From a checkpoint of a small transformer trained on Wikipedia: width 256, MLP 512 tanh GELU.
MLP neurons of a small language model. Each row is named by its layer, matrix (up: input weights; down: output weights) and neuron, and shows model dimensions 128-223. Each number is 128 + 32 x the weight over its row's rms, rounded and kept within 0 to 255. Numbers have three digits each.
Before each neuron's rows, "fires on" lists the tokens most often at its 100 highest values on Wikipedia text that the model never trained on.

fires on: "b", "ic", "v", "il", "ec", "l"
L9.up349:163084138086159147066123127104112170084132188150133158085141179165162151127132111128137157161107144146088135115103133113096118165187095138177158108124115128180116120134142143120111115152182133171089129130101149075148080089153096118143078182131172128086130143113098141055198092132127158156
L9.down349:154123129186104140163159106139070168129107125089083121161176130135137128159131103107045137161143133139161155164144079148126111171071074146144149112125138050158150170189135099164112117134158138130111143100123116120116107163164118145118127130159143086109166156210137095129119109140180201144

fires on: "ro", "as", "T", "or", "os"
L11.up46:160144121117118130112085194106209147111100179077164124105142102099107165200184134138110146118138115132138171137118124109119155100092140146070141080129101189138110082177117163093106173112072104098113089120107107105091203103118062175165116153149087123138161157101129080069136155106119169176
L11.down46:103063118136125110178154153148122136113171117137113176095146189112074125102081141156136150163187156123150107127122162106132135091063103105108186098095140124132119185077140202115148130103132100107113145155113063164130136151179093195176144160111142199161133150162089106132095127116154155133

fires on: "an", "c", "e", "m", "a", "ak"
L2.up466:128116138111125127145098068157091139088131201107120087098132147125157144083124090191138117140103114132162155033097171089122114146158089134172140187143086153110158127124182086124152104094083150106137111178076118132132123137169115155135115076178135149173149130093140096144162126143144180094
L2.down466:147088109124144123147103122048204147137114128185151099164152141130162090115133125182132125097140126152157159114091160204162108104114139097118108125094158126181150111044078169110094162168102081085069176055118128086113127134111159133121073154145130098116113115145130117108136061102102175138

fires on: "ro", "pro", "e", "z", "v", "c"
L9.up456:103116178102101119145166065107112128128089158109113125115099148126087119157112143138133151108141178109156088121110102120143064122183122155128142076110148109108116091221108132088116140159149136121191146136159204151129099128102172132138144074164145139135089150070089167072187056130153135114
L9.down456:122062148144175137115101179178126067140126146121109113127203149178141157151088154174127090083102154157060192105151096108106120105154105133145124182216141070125102155128096133109148134099092134178093131094097136077159145098103100093149118120141150090159125127132063094122139175094103095140

fires on: "n", "at", "e", "un", "iv", "ov"
L11.up91:066158096167093103165138147083137148090094122126090165095135046138146134174106134116099129165145167155196087152111062120094127120161091148100104122101105113152129117142078114131086155153131109163213138144157081153203183087108170151151168140122149102129194090122139087153136099134185095101
L11.down91:110145124117131032115114114186131082061147116174139121139099127111074078100166132228152184107083117122160112151149114102177093118102128072106105138162142128126137139089143192099112175159124102115115100101169104118137077144180139147131102114119119133150163145124173151146092175123086151128

fires on: "sh", "er", " ", "in", "h", "n"
L6.up299:171033132146092097157108151126173098102077113130106145169164137137103108098175105142112119140078162058108151079083104176107090129148125126130211143119109155144125162117117070121131115094125089088078134134147107156116087174137160161098140171125165155076169065129111147139183111129107121164
L6.down299:124134128135147164150139156127084149094126101160110102099131087176127142155161141123104101093210102177135091205145142126139126120164167177142071074106141155076104095069077116111115119117128087189139123111178155090144095132117117124169087060145175139129126085159191092109071143099134173080

fires on: "m", "si", "in", "rec", "em", "of"
L3.up487:193115113125118114134147109113209104094110126162125122166159126125165144143113189126120129127139065131096084117102202142118210128130095105153078152100125114147157196157098148105116129128104145159097173128107120135076089047093203151152100152121155124164148131220112141086099166124099075113
L3.down487:119170155129097095140150162159102164163073150112131126111172097116086136125120114181226101117147128180101164137136140103118091137127182118112125083122141100166099142162122150163089175135111138126118116149153135106090096072074118129129082178132126109091080157097100093154175122088092162162

fires on: "r", "th", "iv", "d"
L3.up293:107122135120102120188172177074128140108180122187048121018148122116193075153140219142128103167138127138127173121116135135108170153094130075139105190131138096129124080156091130167072136114146149120128174140160195164136163113146150070146153160111179132124130170097121110139072118137121145097
L3.down293:123118153019138116093159054172107152122169129108135111133167173156110134210135137097181108142090139088109171112112179159114116140110134119180132135161162122134107145116103137124099126107187096162145085079092102083105122111087201173160136121096190116122140104088150084141171126147145085170

fires on: "a", "z", "e"
L3.up488:142101186128095132122144142171138105071174168113129093170167157082149093109109107129083186105122154124136184110205128071085114050155068130126193176166118188143107163090086093170089072128172128090085121121147090086145149098162131116126124123130085075075123118126157061099175140144107137135
L3.down488:099112124146112105172153103099090168151188104124130109171084073136106103149134102141135102182106090131140117118097128218109160183106140096182140132161109092090087132176054132088113120125128179131116170131112149182164164096163159165172186148089148150132139130163139124130140145097079128146

fires on: "r", "b", "a", "ur", "it", "c"
L13.up318:028130116170137121093111161137201164141126065134109166162089131090117147098148135166127143151125113111159158112126138124063137085164098110118144089165161124123160111124122151171192137132045142084145083115149150142105106143125110127112130111150110139148056111104152158142163182094142107142
L13.down318:105097111111156097121103114161087122139180135092112118120148068154140146117106137071161128122122160145097081142172152130108104104135168124120152136140136147099100106153102130052153136198153117114088123123141088141080143121105101120112078130121143161064079097147050174154178118073116141076

fires on: "\n\n", ": "
L8.up38:159137134147145121118107133115071173115119140216171086135119123083131126129144196147080090154177111095110151085161111141097114124143126171165108101167205071148079141121077148115097153137109119060140147188112115090144100171140123122064113125081121137153131158154148098130157098160124177169
L8.down38:094134104085117144154155156143217135133152126102157166086142140189170074172076081151170127089131142057143145142153109129126136148118132088150143189129080154109130139113120116124128111161131154180120098108123143187142109024121147138179167149178147189118123125136106176168073148120120096105

fires on: "y", "g", "ow", ". ", "our"
L2.up269:118148149168098146137126152158147104141145166084113105145064097110108065125137148081141155134159118132128164107103131174116137123117100131202140114125160167135082135069161134224160186143088179162127178069182144146109103159147115152129117128139127141175149079157170081091102130159131122102
L2.down269:145109121090128143104064160145114097142117183133061197076123158137115115095141094162146123109156165101112128106135151121076123167164139157137104117137115162128153081118141072108137121092134097060112148135130132151116172134116069153144104100079123084113108129075131138180136146117136131171

fires on: "on ", ". ", "d ", "en ", "on", "."
L6.up7:121131134133164149046128182140101115119060066159114157144065163141145116117176110142094153114070082128114125134179137110132202085126090160149112196136152119143175066129153155155152146108124108193061154114145124130120130130200154110148123107121090168164167075134088122130152109162095154198
L6.down7:137140168103164195194112127162180161219147149131195125088157141161133077112102105140114111138129096148138172162164095151128059115147102161141134119130096126122146140128081084136078101156117135158139148033123196149106119115136148169154091154114088113146126148150128112097171189089075153095

fires on: "8", "7", "or", "for", "ul"
L2.up26:142109166133139157158131090173138149111127074133144126127079153209106090088117108097113179136114113114175114146167127189160157083104118145111156119132096071106114106138113114108133104124116169139101074152082158093129127111112120088163119094109101127138102114179141146135110110066176111112
L2.down26:128172110132112101178126106099093093104128182102162141106129170101158159095158186151187140151107157182090172131149141129195201080162122096134151077101146097170111162096116113147104123069162177117132148164140127131081093132078097100080186145114125185146152154090189106141177134100152140118

fires on: "ot", "am", "em", "/", "ed"
L2.up138:150140153102143151149146158137154169105134087182098120109100183113177164125105129120145075151172111130091146173167111165095057154075105122124110153123104170124096104136149069101173150209138145119144117136181104110160164056139093182125142095098174137171129104132147066145161127178162097137
L2.down138:149155105090143136138119105111112067191075115102147151121196109127102118153096101093116104149156137071103096105107137114092174069103072117162097166160202125146090089138087163157092054128158069134071126189125081101136140157109138130106099118186077131080120172096134177164146093153068106084

fires on: "t", "m", "em", "i", "om", "ud"
L5.up415:110178150128167161120154172099086169099157159155108135156150199133171170165154144111197093113163065170085140122094123116164063142139165104163141146120117160190161097191091142100145112072088194125120082143093150074132078120107147137121131116112117108146106167062169112158162158149084124114
L5.down415:080133171113077140133105089137099130204155113134108107101102156198105109127167139112109068122171182132070141149096161097126167075136138144139150154164138115096134131176158111093085065165139150108151122092202128169115122123149136143154114106099121133137114148183138166134199124148160127135

fires on: "b", "ated ", "f", "igh", "s", "ed "
L11.up177:134108142084128102182094147077185064161143155144115120145077077092168086125143048169102159114096110126150158150128124145158096105149127124167103152119108087141065141157115089124141105072139089190102148151156139122084117114093093167117123144163107197155141172138111162132149078107188137130
L11.down177:169180154160141172114115116098091118095175064133207153127134120169136043193091168149136164141130110145057081142152116113111158095119140144136102107156119103054101141109089083169081106142113118133130148146148099087172163125084122099120131149115120089146153128138102134121129152185096151082

fires on: "G", "J", "z", "g", "L"
L11.up146:173100127118160098146047130129133136149197148131137132132117096148106129174117102112075108134158167090179121151141088139095132085149147131157093085152186155111117102141143153104148096175149126103120117117123114161065129158121104171091129067163165150190101127126130115117160108105139112147
L11.down146:129117115150130163142135157107141176138111123115131104119151124069135203123122148108153137117139165138134115153126130120165141156175117081138116141171137185087114156112082149118129121149142165120082126094114134180129105142164141160126162147084189107139140124122080135097106108139121133060

fires on: "is", "as", "ir", "a", "ain", "an"
L9.up493:113138117107116197146181131089033116095171136067096102158059118154153142081132108146144122146165147142162228122112160142073064105128074120137117138148118108141147143120154145125123110069083116141104144113164141122133052155150136141098090107083163107118128139125110085129157122150133131130
L9.down493:151158129105145126090119108188166171165129089142141193082145070065112108153133137093118180170127141192173098133089118117182152177083120113141093122099127086138107074096129146170096162162132107064171154073088126172119093156121126143124109132121126086143134133121141116167097066142135109077

fires on: "e", "W", "res", "er"
L11.up402:148103168109124105141107147145068176095205066168179138114107116113135148108098165184140162144064144143138110140174144110133200127107135135098070140077111145094143062136129102153097147154141167125163105139098140104141147142090081117086082110087139208112110152138200117105200156168115127093
L11.down402:132105216081091092131133092130063206119095106152093098140121147155117154133123167091123167189160141104140137137145122170051130122121151165093175085099124133103107106107101148161158142157133141115147125088111150150055126098165138135189171155080204125130145122117176211136088061085120116117

fires on: "a", "an", "in", "e", "o", "as"
L6.up253:074143104145110144122160141041164164098062111168134112130127160125128197129064142151155128140074112138164090112133120141127172127066175060125155180056075192092123155125148098106171140184121206151206129089080146115134157132140164113154110161124108108085149126151135098119118131167109161078
L6.down253:161147095118101177177114125110143176175172113130146121144169102127136121124115085093098091164141151176137167106191155139089144087132131151154148108190149104146142143105150115115014120116183129108164146119124169107123082134112173100100054148116145060092141131112081161129144090171099140101

fires on: "r", "sp", "av", "l", "it", "el"
L5.up272:115145114178188183109150167120154169107185158040139135131083109116148134117132119128165157148136116091133136160163100092092150066221090123133042078164160097082136097125130136083125112103122101074198099120100108135117159093147120069106129103163138106141093147091148130132123132191180118147
L5.down272:165111169091178099091097120109153087088103170132138143164205178117096079129108169081124116163093078154117116068097196138122193109098102141179154175142139141149128116114078162132144113134155134163106117132107151053142152143088099171125111165097157131121122122157128134080051155136117130104

fires on: "re", "h", "om", "am", "le", "ed "
L3.up18:063152141060110097149121165121139066123090156172133129096154096121102141128119115158119094130112109118146152116091116144103110143085128147183117100085098138109098020112068118123158068102175133108141119182126121189081154120182191175142131136134141157166150079125084136148147116110135195129
L3.down18:133107165167134123163087091132147035101180102126067144076119178116134100149074137122149106159131121097132177166127151130184077107139154088174148169115181138125171101128101107170124195144120118035103153151134139090103122162173061058068145096161149103038115127121106174142105171138127183146

fires on: "i", "is", "at", "ri", "en", "ab"
L3.up316:124094131158166167074144134082109144118166148087121145053091140129138142131092093148099148105087127102112153134081154131161141109132091103156108099192146086166185095143110140119093101112161147190133120098139150080135115136114117128125101112137115204087153093173149121120092137129124138154
L3.down316:117105129119157093153126150101119096084074175144163106099092164103113117157155122101160181146092059117191155153194159135140151089143096156149104150091148171132122153123172150121095134105078059125135119110104158138145174098120120134149132114126098196098151097162150100073137170117132083156

fires on: "ers", "re", "el", "u", "le", "il"
L3.up492:152118137084134107114160193120099124098139158101110135148123076155097114117164146154113184106102061097147132115082142148097109140098098209125159158109183083111135058168096125136140115098208101118155091121137097151105134130139116129070076170142086115130167092134087160145079175188156118167
L3.down492:121157112125154155134114067129101140153127115131140112092173191121104128112129182078127138108129126130110108118140155091129153100135179160126116164074116130114167102116112144163166072162123168098160169172112168108053168151152107110139131092172132169074130150127196125082044118124138085121

fires on: "os", "it", "r", "at"
L3.up41:066147140126086136088143113160106084173144098147088066178113107098127129104197126130130105186149106130145172176168154164136185107184120082121140127149170166118140169142168096149197154094070112073192136064148146107151092153144087157088097196094087125108139114141157108093143070137084125156
L3.down41:182152188136181143047124145113093158156106117137082150088123141074065068136132118152153148156108109132098132089137107119119157173133168107149105155088142159069133071100160132114155138142151140136094115181100086160116149140156123122134114097147131095097140110123151087180189169133151083119

fires on: "il", "r", "in", "c", "t", "re"
L6.up376:174203154103078091159150146146176129115156105108171107148160193170194167075112167146051165143119061096176166117105132118149144196149077204083149123146052085118103088094089130107112093141162110121139160172126156131100148104128108082136068132141138136110217192108156163161090173160149182160
L6.down376:114116112114162120113138159182161138154104213134150157142128144129112080148156119156126078116154139160123115131096214051122145156165128176144096103170135147193097096070115131086102073184132157107116130122116129137166153084076147085069134107179152114099085090168154176145059118111079106099

fires on: "es", "ter", "or", "ri", "i"
L2.up508:190062127106121139111128107122101121125099139145109125138144147134157203107167153068057132100117128107114086102114156164074121102205117097135073095090159134157112180193120087133138118192156128100075119106126156091165185118110082112112134167125104158121095108075112071180079112167193123206
L2.down508:152132152146157073120145143179152114206137119120194101106100206135133074131138097095205127040137152152095117091148113101106112089096177177149079104099161186143082097010048134140131123075076135134168140201173129145154166169150150120108134061120156163119127146085089143147128106125095078104

fires on: "r", "d", "z", "G", "J"
L12.up214:143103155142155103120155129132136106165195161160164135088050150145138093157161077114093106159200170133167190146084135122072113077144161145168106151140171088138081097145132081138085079099054197098175168118199092113126099136107145151097133100071141179164114130086148145136174110116165111141
L12.down214:108206125158091089103169091122175155195122111112077166157169131107101100083103163109090143179100182131160122141111104117141151118192154177043123098124099118100121085167132090120131128177104108173146081102096111114215148153087105148130121141145066096177131137158101146087107142080145111068

fires on: "a", ", ", "of ", "n ", "an ", "al "
L9.up36:165133108081112160113170119143115172185108182100184119125121148106101164128163119128060163106161089119156142117180097131106161097124130140162217165126117060060078183103018068148027122089140088126068154123112146104135141086142106120120079145103151092089165170163131105159138124144104117116
L9.down36:157134101081157142184108130081153160105167088166159146153099159107133084120149147094195137115101118094167156148132117093139136144141111187148127093095162095087075142158108088093123156146185081170110142179120136166184143077199118179145117130117150133127148093089095057135087183147094077140

fires on: "iv", "per", "uc", "| ", "re", "ic"
L9.up428:177136193130119138099154162164089107057158190114088155184151138154145124122089124132157127146107177091093172139119134130152078137114132093098132060116164150144177106098199140069144189102105081138148091155153105103126155114094122096133104098143128081102133143122153134134129132153169142102
L9.down428:083131151123148079095089118114187181140097094132136097147096160156077119094193119109121143110132075162119131133102103139139156147182108173128090159111064073086126141111101058091092108131109133154174092059107149152104113181092158170118183135108134111159183119145123135108146129097114191117

fires on: "an", "as", "c", "str", "r"
L5.up296:176124113081156150145114108135134166115127117128142046091119158111132097159104136123095124133105109102182149095133179181163095148121136169133162160162092180092105176093148132073095174132096163127069134110139129154127080108194141175116128106129094158100079157160140099141135132082116135111
L5.down296:128169118170095106150159096114122099098152156094092084183102119154156119127155135126140160108136167146128155173088121142100111141147096116138172124124140099190094106135140132165128161098114125071158119092130102132126136165148157138144086141095176137117121166109156188129174082124121090159

fires on: "un", "e", "n", "ic", "u", "y"
L8.up393:141112116105125125158141078128132153036103110122123156141106142179136142083131142167055155121158132104180087119114087138108162122129094163029139127169053121151132137156157159083148118149191042082118131148128081126163101114145141151174115146116119116121091084131146123079119131127081092154
L8.down393:097143125064078083209127130116136145129153099151099117097133115090085099100155138154151114069121130100118106117114134120138116169156147133145102123168116151138140147084129116157145097160139079152103124125122112118167120062125108177123123070095127110060092146151208141152135141111084088139

fires on: "s", "l", "er", "ol", "in"
L9.up33:176071127144098104159181106143138158118119117143118080166156116186177122130151088108118120161071184102169175094110137138157150157173160112111153145134116116111125193216138080147138140162071111136144096146158137113127127111153184128112144061107162163097130082131110222086134132157099132136
L9.down33:159114160087103150187067111135169140168101114177061102109156113155063097105117163159077158114118082198074132103088123152184116116149075140203154107120113142143098118155165126136145134122132188167163163134102104107048111150192044080081181139174170102126105081140135136153032101147101131152

fires on: "th", "h", "am", "r", "as"
L3.up256:107167142180143105200095149084104114063131158176104142101129116067109124129086102084147118173177095109156125086091121125097143095147126150109211140134103118151098079159165167164094081135132097168166176165120176168172171114117160101125220161120142090083095090132101082077073165124107188100
L3.down256:101056169173098166093081089142143142155205112140081195181155102150155119131154150096132167096133172183075162143089156155166089157170120116092078088148066122117117163118132150188093108172114137145140131145132146061108103110096100158098085087122112160110089109112153097098174082136163085139

fires on: "em", "m", "um", "ard", "er ", "am"
L9.up124:123102182128107172103213107122172148126156126130124159155122115170116111135159112078181129076160133110083085105119169104101146159138177089187128072116152154114178150185119080150197144113080176131134131131096145107151087083166155120144131103117121190129142129147135131124116126126100133096
L9.down124:138095104153071061148137072113167135134117148157153103150140133136180106131087184163153106093100177108095084160113149120185151118117115078130127170154160103190081087134118214168145128127134111105152115084142157139124151116071098125145099112146133155151086130198141102108145043089121152135

fires on: "St", "| ", "e", "r", "–", "at"
L8.up372:104131104131097152093082102177111185099150146112108101119142112151122136110121140052057134141101197168128100090152100128145100093115109129150114078076157133136115205106069149143135138128120137110156165171190106081138086196130222176145156150099135120146112105145122128142130129193190129102
L8.down372:118097142117105084110128105154105155151192147131139077104100079189150170130155131099111153088141122127109075182161118124108214101107125089132139113129140142108122141171064197092104134181054112085084171082167147117175088125118168134148113115131117129170092119204113153173132200173144120117

fires on: "e", "ear", "z", "m", "om", "is"
L3.up402:128149123165130102113174120147171109163156130142141092159184165114159140139177104114102122162156120101100180144115152115095087054093164098133098105164176145136203194162086120167130132156138088103073092054074117131142124106120176149104180132084076099088106130098181121118091145164083138103
L3.down402:103046156167158140152103125095117145184142165163144121117113185132097107089138152179135133131164119113174130160132136194155153141133189138162172083123154123129167081110116129096124114099140142150135153180124132174113165145103097111119098097092189119109093160138146078121104174110102159142

fires on: "f", "el", "oun", "ab", "op", "on"
L13.up478:148125080080137128110103132062097104177152151108164185117143180068157164127165145155126144126140205164140083091211088117171147135083107133113096116100191083116123158165156130109178156082170116055127108157208086054139087120144144155149126081073113174110125190096120153149131102118110134080
L13.down478:134220159111105154098101180099124121191191161119164131135145069139095126121128095111148116162122207111143155129112102146136125142077139142090077071166154026189106089121086131146112129090145101164114118110131151058123113119096103169141127131070095099108123160122150099121176141124090161117

fires on: "ro", "ear", "il", "ol", "as", "a"
L5.up486:130113068138169142109155111138104112088162125095155177114113069126152167158142114136165160130199114163103115176153165104135142147043088137139123075108176179151198121143110139075147151082103133185113112094194138102095167118143116135143134108210106106140134116116128114153135157157157154098
L5.down486:137132151131093152105099068112079052154165122137110130122098165155105098125126163121104150159139117125118118056143101124106079146134123125102138173089147178118104176105119154047148091096128109091133163132115118151141126116114113149130120116125119169105081149138120133196171111040164175167

fires on: "es", "ers", "ic"
L5.up154:099134209120114111158153106155183130107118121154121128123146132108142123122092124157154139112138135138111158131074145136174147140165137087096145092125138088091187052152170141122170087103141062127196155156132104118134209151143076122127094113115145107116025115103168096179110108102143131196
L5.down154:101155056107127147098130123087136135116114130136128081108118145151102119197121158161076141107136155094128093133183173181113095093118134187175151171153171159165137160094076076096071109132166094076125116095082073144096108111104149126154117129145166143160137091119090091126208142162092144092

fires on: "e", "re", "s", "a"
L5.up267:099174153144173056138102173162114095107093169108162116116091156103151165070100149117048184121072124142048146099149155127048099129114126104130183130154121143145086136129057103171139129112163133137122059158130107125102118130098170097143102216165184100127156093121114090136091153161145166145
L5.down267:127133155135173121133152162122116169079140137195105096134106112131127120109110124145164075181098108128133146181190171132084169136132161116146116091117134093186101142086140088115145108107100123105142118151113156200135146127107090122119109091067136077135109158127155151118110163131092133118

fires on: "200", "201", "7", "3", "202", "6"
L12.up96:135116093163098137121122092144145133090179131092113114140120101105165067104072149181119072133133147124096170119129132139152123121119177144145099090142092171087147072126176089190133137114111126115101125138090203206072151071133159090136112114153083128096171105157210130140125135137179134135
L12.down96:156130200126089140142111102128122166094167185087130092158139166149136134143140153141173081158111135124041134097133197139122155114151042112124070084103136113142168113129114113100177139198076141097107157108093072119114120169098016123158154062153158101146173141130155109118164128149165144159

fires on: "ab", "ig", "og", "e", "end", "u"
L3.up315:070111131158076142137081128123121126162053134087109118133134188136086194099144148144151112084133054092116164109115165135069124159166137140140171142153154172159152139136140120157219133104048152103052132114103096036062141105115149161107136134114193128065125135150122076128094168154124166129
L3.down315:133099091172139134108162150117128103140107058145077136102126078165136170052138127103099220142117090118123174157102144121109108149163188105109109135146183133123181160190129190108135087120131157135131217175204099063085172164103100125171183105151128125151097121117114059146187117128122127153

fires on: "L", "r", "ol", "l", "or", "ur"
L12.up465:115112173147122089164095088125158201163121160099117197155140103096163157128171097181103189092086108162168090080154161176095143175176100160115134118120150176138111132129199140157129132109126144116121117150159123115078101156033157093128106122157139116116060092106208110144140129079119189095
L12.down465:128171093117190161148059121075080145110134076062086179158104104132111137126076138139139079106130119146102118142112142075155100136143167167115140135137106117170108129159096125134161073117123111168113200108115085147124076037102140099172117105107141146103153167084131121120105150123160142151

fires on: "on", "el", "o", "l", "p"
L8.up341:162096127137070135139169121080124124176128114079164151103118171066150160133072175118167215122113134131199133101139072165123104079089108146126080116114086154138117137151101110194144182099150183055105127130137119047103109122147127139098129134092051072173106110059184127096142162147147082098
L8.down341:143101139058123168129159135135179173213136151137155101122110136085085144173096136138080128156143098161106155067101133148138071075169125133117083095103112086133117075094098122132126088166147188135153127168197167115106108163125090128163129073102119106161121153109125080145150155148070113113

fires on: "th", "y", "er"
L3.up268:143108095120138141125126144165154083132114152069120127120108117102147116107138131164098108069093149120130118130133163138032163139109091203146135144099148121134103178106113154144100146118106157090107165102157131083160162183184079116142138171095124126132175113193174101171096191125193143089
L3.down268:155183183124171131124108179153149114099140141138107144156160108152121134147116088188136083114198146100139151124112157138077156121111083096128125085080088102113164136177105171105112177133112078145061168149177129113113152158073117143104091092140190149099120129068155051143104106093163127108

fires on: "i", "di", "oun", "ri", "for", "u"
L9.up302:184159117113120173128126097110156113123156215168127171155147124113126161110139151080099126136132095081112145123134064160149163188126104118133065127122171132168129137114166095158067170120084111155127153069105114176137193132131099139113107108063117132185165130116139067180078134129193122098
L9.down302:139094108169130111147110122141151167146088148178123154124104156124115114116164133156188131105101177165131139059166165118129117097129142107140139160152108128147109115138106173079169163188121131160185078142072134056099116169206073158083093134182062131084148152124116176125126098135094117164

fires on: "op", "b", "ing", "f", "gr", "ic"
L13.up436:124178129133143159105130141077131098118110125191093144146136203146180147114111085147104072122154112150117131134080080183131155169172087095137168078130114133147210164067120154121111133149147115119098121108168113102145081132145074169098098159129123143089102184124174119075135093101180142068
L13.down436:136164159170040155111143160128130191177084180124147122099077157127152128087139176129168112112113114046113114080199174143142111175085100139104125104166160095153159147044096086143156143173112093149136141104074097131132160154137116100114192151147182180110159125121135080098173114065149179111

fires on: "/", "ot", "et", "e", "od", "h"
L3.up155:096142066112169104142124061142117129171085055124106128113128160093147160151109109081067128111223167108173139163136094155104120135107120097151141144130139109118128131200165100111094094154104160157148114142065196077091160058092061167123111137135146100137153105090222099125132128115126150118
L3.down155:179117176090157150057153125154178056179153104129168105148143155062145073101109105110205132138063128122113085104121081144133184158135159133131155111163166115079109164095118097125132079153120123111081209091165062125119120147160146127100145128149141131087061157111159098099115154155086139155

fires on: "le", "h", ". ", ": "
L3.up412:161088202132088079097067152097126081115080167187130085132083110064187108131164106143101033124173143169151107076205144150108168139185080143128156088105166117156151178114086056100175134118062161136089163135117107101150090113078114147113162088127137125139206127130118146153099148088164193112
L3.down412:165095160126147149147096137116065176123176108108110112103145114136145118160172137130107160081060061071139156138136135138126148152132069130165083162093107143168104141112163112168140071129123137155100149146127114173125082185124142100198110113128105139099146124166137200217112173106145167076

fires on: "\n\n", ". ", ", ", "| ", " ", "the "
L8.up390:159164158151107114144146093109099176097103176157182108179079091138129194169176131115111165112162140089163058113149123107140161054125148161137135076160178100135137110152094156106086108102124135119119137111094117111114166081195177179159017101080147138109112145100155100173102119167095149178
L8.down390:129107144139036138136153178107116098105139145129165166156125128171095079145128147130124094150142143095108129111143151116074071087114196143118144116129180133109138116109083130105070143110145122124102192162135140135107129152117095182141134111147092176107071093120070124154131156168114090148

fires on: "a ", ": ", "an ", "the ", "en ", "was "
L8.up141:159076123137111109133077117109141165112128136139146160106071127118132131134145123146173102137175114127190116121119138115139081080133105157127049083141182131113108126111006119120126138138155113107157077099127133111163147100155183142142068116114106179081098107087189166135132106199132142194
L8.down141:083144115125138210083139157123110106077194094176129151128166161146123088135119160144112123118137098073135141105128096140076146108150160098145162133133123024104149138116098130126116080127137160133119176148094132163092131077097103163127103092147184085185090079143100176154098131186150170154

fires on: "e", "an", "iv", "en", "te", "end"
L5.up50:067163127106118108164136167115057140116102146177125067178130157148088165095146150128157120139155058133129141110102120089117193076121154126168128105125140153137153106083146129143140162162106146131154129104140122093154127101151197135141136139134110125113180116121096146076102116135114138087
L5.down50:190098149094058129162140172121174103124141109103132123148176109076199116134151107091140128152096160109154141157080163143108094108081114134122131136112169099108104129159127115126142110084115088135115109144123202164091118194061087068127165104122137095175121115076163051153158178124166094145

fires on: ", ", "\n\n", "| ", ". ", " ", "\n"
L8.up245:168138109182062137143138100107125165096102114155159151152074076104182196120139142129168102161125131070196077139161114116069153067132172204126101087161179089129102063145092148098124099094132149079144174135112103090099155116159159143147076129110168204169113160103121130152112130182138127182
L8.down245:108147099159101157151105110102073144119154147137104141140166138141107102149153113128136052103177156120123124086154151075194106119121154172156150162094180172114140071154072104096067198107144107131113127114136120124164140116082121140119172141118120121129091104167133134129094113136116100119

fires on: "es", "b", "in", "res", "an", "ran"
L12.up169:130077157119063119188130131155201181192163152112168167141119076089150154068138166148127140149119131137099176176139160137138104102120109139171106098140120152149178097170081076145158081100100088143133176129105116133128169098169156143161138126151131149147069092109115122127135120116161125133
L12.down169:120075159185101099122145146144126140179079154123149118090131121115139104137133120165119109145131122098137095130156126132087092145101062073118105100140119176115122161103106107107112125142080126128132060133086120162113178097138080135103146169115079180117118091100080125097145134059158066115

fires on: "t", "v", "c", "s", "g", "en"
L9.up134:109107138157132098128161125124084124088060155157109128093128168114071163163046116156090131179130194187169116140112098107187133138157140127082040101120142087118122121113146175167183145134162158157188112097130156142124194086155129153081120054070116148119120123127159159123209109151099129138
L9.down134:113095123120157084122108137179173100096143105157159140182098196112090159114132131179096080113112147128108136106131129161059098116175109134158138141109132171119053131101114175137118040123169109116141112143176070093147135105100088116154156100155146125108140167151174136073151181114188169101